config = dict(
    n_layer=10,
    d_model=384,
    n_head=3,
    n_kv_head=1,
    head_dim=128,
    d_mlp=768,
    vocab_size=3990,
    activation='swiglu',
    norm='rmsnorm',
    norm_place='pre',
    norm_eps=1e-06,
    positions='rope',
    rope_base=10000.0,
    rope_fraction=1.0,
    qk_norm=True,
    attn_scale=0.0884,
    bias='none',
    tie_embeddings=False,
    parallel_block=False,
    init='uniform',
    init_std_qkv=0.0227,
    init_std_o=0.0,
    init_std_up=0.0227,
    init_std_down=0.0,
    optimizer='adamw',
    lr=0.00135,
    beta1=0.9,
    beta2=0.95,
    weight_decay=0.065,
    lr_head=0.00621,
    grad_clip=1.0,
    warmup_steps=416,
    schedule='wsd',
    decay_fraction=0.681,
    decay_shape='linear',
    final_lr_fraction=0.05,
    batch_tokens=131072,
    seq_len=256,
    doc_mask=False,
    train_tokens=620900000,
    steps=4738,
    dataset='wikipedia_en',
)
MLP neurons of a small language model. Each row is named by its layer, matrix (gate and up: input weights) and neuron, and shows model dimensions 128-255. Each number is 128 + 24 x the weight over its row's rms, rounded and kept within 0 to 255. Numbers have three digits each. A neuron's up and down rows have the sign that makes its largest values positive.
A block is one neuron, or neurons of one layer that tend to fire together. Before each block is what it responds to, as a language model described it from the Wikipedia text at the highest values.

Responds to: "Early" plus word fragments. Mainly the word early before times or nouns (early December, early summer, early career); weakly, closing == of section headings and mid-word pieces.
L2.gate54:126119140109137117065119178123079112168107157169101127156169145137147130153122105162138110135130149121166153107157115161143139156132139125092149108147137131102089152106094156147153128104133109146118105148111127124170166178151091129156133107159134117126098128107105142110167155114107121138144158141062185149102134101097107132147145070158113139120124142123125120152130156120122113165148
L2.up54:138125106133135140153149130095125084152102153095121162122150135109070115116109107120128136146119170174118162119157134142122137101187116106166131093165085136125090152143119131137152111078133120148083129118130086122104116105112106168132166177158139102115102121156110102103109135114144177143163146139130102160145094144115133130107153117100164145128138109103124139126178113107155182143119
L2.gate222:148124138127122116129116131135146138153138139135083126112152146143155113173101170143112095104163123128120116085162130132144131103171111101133101072089128176148145144135111111125065138161126138109141105131165132107132122137127180134142126123099121148105119119143115145118103163113106119104176092108146112131136105138157106126167141140061165175117067141106086101138103118217154132085172
L2.up222:153100110139135128146100147153118125135153126126113137116096111107148152145116117132154134151144154130111101138142119115111151102121111099167095139122145145150152136129153130139178116156107090185149140179098120124097107173090126104135145149084127102142195168164088151156110119121148125108138133112125101103148143173145073125135110096126164074142126142115097115143140149082091096160132
L2.gate280:118135147144176120119149137131119126135139127147119101123117120146130084117183144147123110147122123173109117127128136169109120122137118146124154122118109169178088095077146166117128149137139136126080081162149118121144122152120148138103083133167118153091099144100129108076169084150137123165167132102119138125140158142130106134150121170146148171137107106155117121137147185099137130186109
L2.up280:100139155099143089133140111154104144143092096161079114137117131104134092105122134146146130105134139150181087131101106158106154124156073154101140110100157159170117101120195125126165107131132102168104132192160140140133121140122124161131088109122119139107130092111139098109142105135106130141121110133100117108132133127133082128131132127143123109182093097112109095142110148141100101136119
L2.gate623:126134102116140150132132115124166092134138141086117127153133136121132141107068135140163154132156145137118164135139129141128150172116130114148109136106094121129097165102117122112162164107134138087107127119128148145098104194135096150108110142130178083102139131131112103135134180064147077103131086131114162134139140139139097136146110119129159144118110142147107151140106149084083122061164
L2.up623:130097143134135151109140083143106130124149086127106116150108117097122055107094093128109092190145138142104149124117128110154139152118103161122082176124164152106102142077136120130137115121109128185176140151151117148106118137140133132148125153111113113116124165159069108099129153120146141128169092092121155148136141109146114123120107117129123112109137146129110106147155129051122166125129

Responds to: Table header pipe separators. Pipe separators in Wikipedia table header rows (| Year | Album details |, | Party |); also word-final pieces completing pre-noun adjectives or participles (prop-osed, disconn-ected, near-by).
L5.gate17:106108124108125081135146117097111122116120138136101127122098138123142107117070140130114110094148105113136143153073136125102122134163126114159092109150128096074160149108136123177139131163124130162185147132128074113127162112139130144115150147147136144160113113145154111133101157096115112128108154143103158134149114111126097102115108144093170128126124107141152086119123121125108121105133
L5.up17:145139116139125133135116141105085166121134157095087062118071118129111163134106127113127126098135144134144114130141135131099207145168135153119161121119170155145123149146143099141106133135117109133125127105131134120099098154128160114144159159137182125140141086151136166081127154129099179153120180112130124109098163163105144135108093154086139123106118146144136076111123075092108137163173
L5.gate59:156163135127128133072146095154128169112202138121092118138158131133134094093107173116081126146124148110129123130128167112157115089151149092121141159131107148145093103143107150125175136093131123122127141128089134105133125087089132139169115133094111115096104156148129149136119132112149117145152112103137143117155110122113147170132165099143210096112088120103147144138092115168136122129125
L5.up59:178146138157147143099105113120169124122150084113129140117150107098093069088119163167113114118148149124114138134117147102145154033136136163165140171131139142116139123111100149132133161115135103146138105111152154123097100163175114130135157092101106122108097091140168156117127142106138082148137135090149127104148147160111136132122144148176136144095082112142130142145142090119133111143087
L5.gate169:107119132128137112192121137170147121148099134115149151096115153147151134120103129141174141125095127132111126104143155085139060144165155097130108147138107133154141154121120136156128107180148143167147099137105103154148122140115122125106117159162140165149144116124114097184097129111116107175083097107120112124097134100139118124137124162127158144162157111141160117082105143152125128130112
L5.up169:157104164159156088117165094126122153102174119146122154173169118159097124122156112113109126098162121127134116138144087073137124082117137118163107117140122157137151070129091136172120147097125137099127140120090147122094134179102115146117164101111159146141162132110144057095134136123122103077167141118126104115105145166121130089154142108098096149110149130179113105172101091087108120103120
L5.gate200:100081083121114113144153142130127170164129113123116147111105141114137100120121120105098071117099098109136103109107117165143125103120112126132139144128073113148154140119150117076150132125154096112118154136116102103099122101120155134091143136119111174128138110154127099145101116131110171144124123156145107121132099154111161120176167120144180122133120095205129103085152116108103137130139
L5.up200:120103116080102124124122147130115132080119135118089131126130142125141116106108102109142100157104125127128180087109111176140137121100098124127129102076144109116150124113104106120147148100128128130121090073127105122113121114109117162082113165136089141113152140124137141153124078127123147086125166110105161112169189136126137158141143144073139109113099092131116099095142119145178096099106
L5.gate267:154115135145142158104127126172106174138102139121106136097099122107143111140112062139123107102136167114116114113139172089154144189113113082131158160121139119106164138137126112126124142144135135175135155140123101137101137110162149140093121154104171156161163121168163129122135124132127129121102142117119164133122142135131126119104168085132139114124111110115112139111083124168104089169147
L5.up267:118146088127142161110122146121115152155133136129107126073102129123147072136098129176095156159118119103143147161113118109157150103143120120141056087116110134129118145123125103125099137167123130149147141144110141108132129099137118125091153148132111099152148133163095124147122150119133166135099145116113163098150120137103122080159136138101121155117099132097130178110104188091185181081121
L5.gate323:085099108131111103107163081161091141138108121144102122143118117173143166109147102098106152157169105111137108126158145128174144136086107117111110164123165153100162116112133119115144134129117118144121134169110120167187129137124111144113132109112131070127143123130137128171124105158086128112175112116099124153166096071104095169148105134152146139137117130157131107135119109098111111124144
L5.up323:137150137121138110117166131127084121115137120139141114088085126115162130104120095160134130134148117164152119140114116122129105163133112137121170126108116121122144171152147098130120122107120057141158125136121119113159087107140096098120119132166105117122142167152101139096118133130101143094090148110117133095127107130114123176117081132153172143101134119091152099093149127099138136084103
L5.gate325:128165104109150132109156149109098123141110168140085114160110143121122127126123127114131171099137155148115112137081110113121149125143138130132149150117135112126156104112097140088101158130146116108162107147154137111168110124075122120131136140089115113148101145128106135170125076118149110091094127101138110149150102168146122110117150127172130102171129132150121139078081130127159071124158
L5.up325:127129154128129104095148150154096087127109121118104154153063130152130139136151146121146165117119133124101151134101102116122140146126111150133132163138144143093124140106172149124090098087143157105130117117161117130130135159088175099125119148163139136106175095129122110126113140105103159162142116134166094117112183139153125098128145141082140153128131135092131125122097115162117102150136
L5.gate337:128157117180143100108184084120125133102116093104130127130091129161109171121125109122155094156131130083124154133180115085175155142120096132097132148159131116134106106110119047140076120100130108174146117133112092104129161139111145159176103181077136149110072127144107149126133156105156148148093111137133095133135158115134133074097148143174183149181146160109124114140115125138113115111113
L5.up337:162155135101116082099141132126133115116093110145127153117099132171160108109127154107106144172104073125173112105102059121112128106101129075123135101139166118119155113146135122159163142112141140131139155091139107144156090119114088130113111148135090151117099180125109171170122114118116114108123070161136165123132087111132107169129163118123142115147155124165134108093126108152155144101126
L5.gate372:124128110131127149118177167151109130145144138151136127128108138125127101129128140172098127145158141144130152108128139160163106106149150110164138099099119114148131148127180114111134124098138141122138134152158100106106150132098105079115103101104158144133116120146137137104137090120158115073110164104111101106129149163160099126148157165111152132109114155157114156130170115101144133126144
L5.up372:123113083107125153116133103156141130128149126103107202116105146097133149085107130117093125139144155143137160118126147107136161149137132094110152131168126117154154148112122117105140146109131132148120144127176141137079083111132146146158121131120133167158105124095142154107086167133118099127119103152123125125155135169126179183149168115150138154187111112133112111147124112121151116101097
L5.gate409:109139163148134106139108116144119132122148159084123115147157143123137129097164125126090101115115133121094130132102109123145136122081136109117143115118105101077188126141129152136131115053151116123114158098144103147092125144125133104154142103101094147131097152132143082105147117123123140108148103130149126115130142159164112182118182104183185094113101099136157150104131106174062116096134
L5.up409:105085153149104118176135137151155130146111143155113114157158127149147122084142122118113103100146121074127147132116209130107101145091153171130169187129116101112155122123131104119088177123126121126110161160129140112145094127158111148152096117169109120183176132130133126120137093120085140168119141139142091171150093120149131115084128172155136121089092112112089131066133101142089112124180
L5.gate414:108139125149140139160157125140120147118124139131132135122158127137140130068133129092139139132161121124120115109134159121130106133106112142150115147121133079162128117130170124110158122096133142149108078156067133100103105125130162110129113113133177146144161154136117111071176122154119136131137133125136125103137177157116132143173145178103163118151124132133150132097110117109117105119126
L5.up414:099113137196130129130122150122060129098102127118120109117121130173126126072124136155156111131129091127072132135109176132123124149180158152124136150122140122080107145099152131139110177116137131131138152145100125102141162161092182104112134098122097151146152091163124098149143141131100139127134131113107102114161149098118147145133120132119123153123087172114135104083172132129148146129113
L5.gate417:117109130080087159109166133129149112114089146103091082129164130109113102141155111117131130133128133093124143160119133125111125135114141109121136096116124115101156110128120106148111128142143148109162141101092129103121143152109158096144129116072150156134124151162158088126122149099168112144132139157168108128103117164133100122146149170128114127149140101142179148137160147135116108151119
L5.up417:173111180134146079081103152134115113121113112113141166115133088096156137094195139103087097102151155136145158150112116084127140093117124096145137115118095140085123152118121189139156169126158111109111110124127103130058182139132124157123117146090108146133162150130125120096164129163139115126113165140108140189109134133066115136107114105091125140157142104086157144140142184127105133096124
L5.gate475:137159114073112074125104121192141123119152127129159092152136178154104130123114107136159069135139159078097128111077130138140118100173116093115105120166102122156108150128174148162119099163122139117162148147148111107117108154138120100141145096104110094139105056131131101153112123107140147125114109157134097155140126152133148141150178169113109121169125110157130122110153121129131114155120
L5.up475:179141107080168086121142143188108133126146138146123098090122118139125115133106070098115117150162125124135149150131109128126091162151145111097101136143074144169128154126155126131109147120119127150117150136136131113095132145171131111122113112087096147127091128142119133113082149140116134058130108131112104121117140120153156136154150145178137112155123134121176135142148132103169125138051
L5.gate481:171134133131136140106101158162153121132138133112103146144133150143151136185133081116098085152100156186097141110119100159140119106113159119088127199161127168148112112130123137131139132102129123167133145094121092083108143128131123142126097123133151141074144100119119111116073161106134145127130116139122157134132128134164133160127139131120109142174075117140162132115143134125100144131118
L5.up481:160096130115096134116114135083154143147126104130132122146136155142112126117076151131122161141120150138144124104159155165096144143123097131129147153148091112134093133102151102125153142133139097142143110128119168098134103194185134101143143125110120132123128100120129069122126138062149126130121124091114130133177112112127131152150104102151145093131094109123170131139172114106116071153082
L5.gate528:128171124102152120092160087144131085168081130134106108139096170092164112169122124160160137117143142138113139125129145119101149120142144105154120143156163149125152155124145125086145165156129139116090158134164116134109103113108143165132154141164111149144125142109104161144099093119197124115117132121153070094136112151131131161114161141129127142155124111154133112128080136157170147115147
L5.up528:134099100110092160101144103109136143105141132119158136118109124120141109127117156106107115181090117139146156169133107109145087139109146131115120096118091087105090156114106097140146125081143128093151104169134117149155099124139126209122106122096167097124114113130099130150114106137155113119082147113129150146191147138095125129130110079072117159162152114109145156128174108172136072158131
L5.gate735:125154116131111151136142170133152137111112133124135149144144155137123110173090152139081122152126108123126166141130132149172114151152165147125141147146150135143104113144133118104103081100119134156078091137171137093123123121101143147125146160155157091134110095154161140089124106119111120109155096124104144143134172140157109158142147117134123107120115095175139172111116097129174116116089
L5.up735:166147108090121134134087164097155184130124151135138138161161108142145116125135095130124095155087154120167120144141164080130137115121153148097134100165095133100108121152103098114146155121126111196123136156169145102136125128131134110131125117147142145158050119118124115137142150114130146116126140127144141106159087147112114137137132134139124140127090123126126130156144121089143115162146

Responds to: Wiki section-heading markers. Opening == or === markers at the start of a new line that begin Wikipedia section headings, such as ==History== and ==Demographics==.
L2.gate1:137096126145156113160103133143128152126138120128140106136152105095161123158158116117141104075134083132134131137127111107135157075134090134079116135122119138125054076114155110110146128123126123145123102162139114140131096125111163134178124159129120100136131109130115103128126115153156124094115114127128110180137149131131099119095106089113153120125096119149098102139157129151123116107095
L2.up1:103131127127159117113105091157118094117105136118164108138120135099136115114129107135141126084135100176161111120097161112140121084125130131134099152096098150083108158108148103089095129125102123107138110118148173089105111118140144095122141136166138133137111123179158148116157126145127109112129113132128166121138139088078147121124146095149117151115123130108113121136162116156162081127112
L2.gate18:143089171158125083129121126099117115102132164090123127132126121119127162115129140133153127153155115168104121114096108092118118148114088088139180134111108133126126106092128127107089107170120105101115103129155123161117132115152121217157127124160124173130132142106146119176167121109131096145135141136180164145076132085090130138088135121128125169112127126165086152158113139122155158106118
L2.up18:119124139153130123165114155156119089089114108102189172164106149117156151124150151089131148139164107152102108067139123106143144154130152109132107133117155106144133164121157147084138185158137154120111145124138142092132110129145143138090128164106106140131090132143157157121113175108099140133109132140151131102135100134185142203126096083120126103119117143143178121121121138115143141105180
L2.gate165:161156118139162137097142075124146091091166179147173130121124146129117131102134135129128144127099143140084111099140123129127146107161124097100153100093143135057115118142173119105145159118130131128117127113112127086110143102117170156181170095108135129122124171147126158116136161168112150149129166148164138143145127113103128094123153098103128129133098118120122099134154142177122085088175
L2.up165:120116130141115119166072104141092148121088158139106138149117138131182128128151144149076133105127181133166141087101075095164143121122122141106140116127170129128127122147123147121148138133145117119112109113154144072123138125109160125150137160113087135137073119102181145138138163145187131157050131128160162117083124121098168118119126145116105178112125130073154167158151118204137108136140
L2.gate530:169088122144147137099095091120153095095149153114116128128109162154149136133147129135169102118123108130104144175138121133157123153136124091159113095162140136162130151126168114126136179086129119138142164126141165164106108169114156124156113105151108153118136126134148129124095160127136133128123166147130119167146165130155145091108152154111132164137097121134120161163151133109120135169122
L2.up530:131155105153112104110124183153074114138125176184156141105082110146132095081125106110101110124166141149148125092143105118109138098096132141118137174137154133127088114162105141137167163139142126152137107169102161135088132164111121126071106144085142115092140139140136178150109152111098120128109119109098133177092120100101144098102130115139109111112140095122082145103156123159100091135107

Responds to: Section heading closers. Closing == or === marks that end Wikipedia section headings like History, Early life, Demographics, plus occasional mid-word fragments (ass-um-ed, ut-il-izing).
L6.gate696:092122140154122130139126127098093111124154149136137132149095168158133149077098127128119146154154120159109115171110091099108113119132135120107126158135143085145110131108105123173122127181132127150140118124108144126121142131132135146125150143144133121140146135127125137120133107126114163124096117110129169118147151141115127138133141067142151126122146142165157199148145119171133116106170
L6.up696:100089148116133098135121133131139117091166183105133150113090120107123097125106116105126129133116134122090137115179119148147127149143121069140115121142098117100099078103145106143116114115135132071115126103108143113129123126123119121119119108139163161143128145137142092146105119137166132134085095172083145110135112139147126164102142119135128083116107120142137167153098157145134111150102

Responds to: Section-heading closing markers. Closing == or === after a Wikipedia section title like Career, Early life, Reception; weaker on mid-word pieces in coordinates, names, table cells.
L5.gate19:149113100161129142152140115131146168134117100125121106172121125146127116105175123165082120105147136120131103153154138150171145137106126084120109093105119116140117157144151161182178121133139118160108155139066135126109101139107152157110151133154120115124167133152154139100109116091128142095127109102138163181163125087131116129118152130116105111124100078165173132152085121170110144119141
L5.up19:168122129142119126117094142149120107117093099101135117134111117107084152084159151065094188143131065160167123112158142148101132097152098112127132133156087133145157122121155123090138130116126156169159129088076126125107131104126134131092127147134157138100094114128123130135110177142137134156168133132118181170107135132129133104122104169163142118143177092119120111148100129095117109126143
L5.gate46:151107142125178148114147156112129108132147109100148120170118158149099100196143100162153120117125158140102115098132110139143141156137109127143103082116122135124129137142131099130109107142128155126133123153112133151112145156125132125108137130095137120092133141132097121151149121137143155165120135108096147097104109131118105113123110091142138117159124157131125129093088125160128163124148
L5.up46:121104106153138147161148152113135126115100105067152137110185114109164117164153154173138074108146152124165105115157100164113123118121148086115112136138112120128165147083135128161118151125125139144141138139122138099128123142158117126114147122140142099097131094125162137121093121130097124120079084152104106154140146148095098087127099088092173133082097098123142181127117160124089107138144
L5.gate107:159105105141142111098099146116081093148138128146131125111155120152110111118142116149142105125158080121131083113139144147099118113122154098143131104111158120122117110156138152136135107129121123151168129139116155079152195146099176096133134163169148132139116119092132094114167102148146132121091126149124083118123099141132180104160095114197109132155121163103147128092165108142143163174137
L5.up107:139158147152131148148130123094101174117146116166148115116124143116112105166102154146102128122175119155133128122083124149171113139166150159124147088110093103116140105134126129072135124113114088172144104097124152112129166121130117129158115141123121172111082130101120154135141088134117159144103152138151124147120135102111100096119112133136099076119153167121160144120155107138110147133137
L5.gate134:119132105138152110127127085128125124098112093112102147133129176120123130157145129119151105147114155139144140136157164124156172116150129140111140147122111142111128157145112141165173137136157121175113110159151129100090153064142139090102149116119126100139135158126123094139090161127151135090111129124141119126128093146116143118114131084138128133123137096160094108139116149128106114135203
L5.up134:135135121131121144123116130160153135178121143084174183144188150121143143126134155137084146112142151168119149120108144091091124129137138109102158118108149110168167153115119078132111135127105145138132133147089104133127127110109122115087142143155112116158148148103141101157077138114157115138110127148136109149151101157114111109126099161133124075140147110136109134121104109086110155100133
L5.gate277:092114158137121111133108146109103105094117129151126103126138155107149143097141117119149087167120092145121120101148122123125153101118176109159116130111123105136098140105124146126104101109127124128140148101112135118113103138084133107115169115136148139147117141139141078091099162102153152134111119137112102130123121127126118136188085129150096122108080119128116147116114169160128168144130
L5.up277:128147183110135141158127121126126104118150102129130104146062143116123147155123108151118106140099119108113160142127120121157142069146125113105099142088093134168138129121149127154142116130127121126129136126159166145137155133121111101114102087127114150103136161162111174112135128113105132102136139180113127101077134131170101150123138181126147138127126154107129145142112175112131122145138
L5.gate289:099112145069157140107084144119110093148129125101092089139129148108126156109108132103130128132148162148161108091136102099110110150155131122133139112108143088155157083114145101115094108140104098148142090143132166149123122101139144125127125125116172114158148159153099108184134135120129136103154111135128087132120134112092137152109111131091143137109144121107075132099133162133138141151149
L5.up289:152156139094132111137098183114114122136125118124163150122138122153100126108116104125146161145154159150167138136108154128085165146124152120131099159146140179111143145164130133131118135115118134123145137130083111136138123160163106120126157111125105139089082147139163129123159106154141095106163157109088116104107121110111103122069123146135131134093117121136140125118123151148096179113175
L5.gate296:094162143115131124132123141082093151135166123148161100119082117117122115110122104109097084128134103100108173130101130132159146100158124149163111115155121129137148106162091082124088102138121129182107103101114149174096113127172133120144148123122153184116144165125125167125105170111117118118090107120091118166097132108145133162114147154112109193161144128096046138085091114158118171168135
L5.up296:106122091127110138146136143149090116136102178107117124096094126109155134145139144126137127097173158154113142114117129133167122139129110099153133092138125119095113143128135139148117153159134103103123120082104139137119083134124106129117096091123146145147125143146136141094114127142096106179149108154081147182157114125107153130118136125162072131126061124128175082113130111172150147144148
L5.gate332:135105167136145154142145089162120128083125146128162107110098128106113183140133121144097156121100101102102148123177133133132106099146125177120063117111114093124092097098128168129072131149131117085152132150108100118123109125116127157126144101162109137166157091140117118135140091116146100079124156156121174142143151094155143125113149149150096139164118129126090114065127083154118108137082
L5.up332:122193129108160148104137100164102135130146127159057135157151140112179151137103157114099161167139157173152159138160104084123111134158083134147107120151156132100147111113112127133193142103132129147152112106158110097112139136112158124168102137138192115118159167120101163105135133130119122135125118164116103153160143124083138142113115129161161137140139138134146137156173113131103090097133
L5.gate352:132158147118107093098124168154151155167113155124126127154123122130111148095141089126114071147118106143140083079161118098094162078157113147128143116120161106148114145165146156141110124104151121126113163111097142162152120083110118135115142100132148147186121122142130097104077105123118130156112135144126162138108117123113143154088136106102089145112132169124119141103096108112142110097139
L5.up352:130116158094143139131103111102141116134100133130146097094107099149115122090150098099100103100154139094094155146077135101146143088134136125143114126109158129143145145124161157140151154129135128150133171153140161171144171159106127097162091153099149146152120106142154110144106137138132142159137123115167164111140121163105082088113110136131115094104120133099118141092129095151115101133160
L5.gate483:142158169117150109120138124160107087152137117157141114138141105137186156125154082135120101129141116127159135149095128160167139083108097132122086110153175132132083160098132142142147135138114130118172097150159104102118133103148099094118118094126144149079138131129134149109183138110084130144133096171142159117141128127149121129084135152117137134145107107140108164139149141148107088153138
L5.up483:139131073129180130095092163142112155130092153109125141065102123170123117176131116128148153118094130114117059130148097142129117094086143133109082150127118144123147109090140120134106106148125099116157164095106107111093126115180085163105143135152137084137140185108137084099134161094124089165093131121120152101137143118099133113131096158114120126135123117077164134103127160191092112174122
L5.gate515:149123168127144121095107166078129123095162155147141130102095166131093105128119115112143139139123107138102111087101109117144098134173088176136120093142106129165162144140147139073105115166111122137109132127122117081133139130103154119132117132100135112121161106119073145150096112109134173112123108125088164103122137121133127138175123106176149144111090105137105135106141143116151198131176
L5.up515:146139138153122094100132170157092140175137163131202135140135112139120117111122144134134141157119117130110105113135095115124129143134113098116141140087165109138116118125121144116120176091119138141176088151111140107124126128174090140099162080136126149162136075108139102097155105133116170176141123099143168143142140096087090146131147123141126144160141130124100088105178150099149118119132
L5.gate545:089125160108116164134139170131148091116117131112157101125161113080160116093101112126113117107072094095154116136145180119100098145155119137126143155131107096136161141143125112114097118102117120088107138163154129129137124087132142149132104147122167135097142064100135133110142134146160160088119133116109079147156160142138198116125165113121127150098134172148096112128089114143068117159139
L5.up545:133173143188121135147088198182153085066113149145130120125117083112135157160128129121138140149083107101163123151111102181115130143146115110118155094096159121123103124106132119161098167117133100137106127166131141123136124130171151141131120155141143119132142099124100128129112121145098098139139109111106170140105141107120120116144131152127134158159138174128118121164153156111137111103126
L5.gate589:150151134113127133081115124119157118141194141163119091147132146101130165119118112139108149115083097118136130136127116149125089152128110098129126136136121088146166099128158146116113112118116108106096128145187143123124129145106145116089126182141208177191118149167106178129150149096114120149114104152140147156096098173128129180108107098089130134136114135120131092105154158133096153151142
L5.up589:134104192112117111104136146144164099119181128168138084126106134081152118143106118158114100124108123158105116148119104106118109114153127148088129124138155110144122103128150164116146155109125156073110134151150146122100136139140145122126096105140156163147061139176082124191115118111096133190122124082134138151118109150112100115084121136101103107141140144137100090140116108126168104115108
L5.gate612:108110115135126131129087135108099125142135129099104105122133131096177073096109153113119124141119127146109102124122129152080120148143157144114144130123063075112146097158140118129110185153101131113100142146172110133121131138130148135109154141128179113116128138143127141098141110119135130110126107173143132140131157096149148139140160129138125101083104165129157095146087112142131114090167
L5.up612:129137109136151157167111111111110140167096099098092137124096112173140151145092114125149094132150095129120148135177146153109129145092114122127150116126108098072119094178128115168083144151130128146106152153142118159124141159175145133098124105109152148120136105129112141111165209162116122167133178101126132086140129106133157143127180108130159112096129150139155138113081122146109122122162
L5.gate613:147113116104143142103117167161137154132156176114119120176128127167128102117157146148173142148152163101098140172098123126146145079172116121104091131097128149123143146189135186103121120127138119125104104181169111120148147124136110104171150121148166161095134161161105128106159113121075183105091146118098141150115105132111122136142124113145131141133094158126133092151104108146159141176149
L5.up613:098164147159127115096115120171096169119122116121127105099135126113124079131203170107145127129102149136137093147122113107136113121143148156129091121138135141143124146149119187117144152133147129158096130094157142133130170160139094103123149103133165138073132155168132117140155093099077099117123109153130201101151118139153132136094142104175104111183109128104137123151096118125167123146145
L5.gate630:141141151147123063149131112129163131106100118132102171086108150108165105153131127128154098145115073163155120111143154107109160115145118094133136151129100112121134136125121153130157093162143066115163138163140174098117133151132128121103148140110114090161125121155127100121091110131126140113106115146148138143104085122103087136111120114122081149171070183114118159135140101138112149148191
L5.up630:151157164138130123147123122118147122121122106110124156103114101097142147119143150118117103153128132115157138112122126081100112128132091082120100115126147114177159152122122137188134148113109117127138182136154129161077101131161177150121182137101152117134139108140115131100124144119132137114157119146134127155109143158145163147083119100081156149120145084122163176127158078116167101115132

Responds to: Adjective-completing word pieces. Final word pieces that complete an adjective or participle just before a noun, especially comparatives like young-er, small-er, larg-er, bet-ter, also adequ-ate, excell-ent, delay-ed.
L6.gate419:105159091082153158111118162108138150132159129107109125117141158127170127109068110093118109108121152127091112190109141144161107118111132128124146120117122163119088091107133096101135118115152108135112148136102162114119123113128120177113118096154099108140175123157139116160134124092148142130109085131117097136091149151112102149149138106105114101120137088120162167165130110130169102144130
L6.up419:112150158130117159119127115130140171123101145088120142150105139132132135138133109140096106135160118099114131099137134086104125067106128100152145125150138120116135114170156120114174055140115117130151120144083117082100129134136152092149130131090123153089131132105133150126122129079154133111172111110178146107119112158140122136139149184155163099158108097118152116110146117115147192119076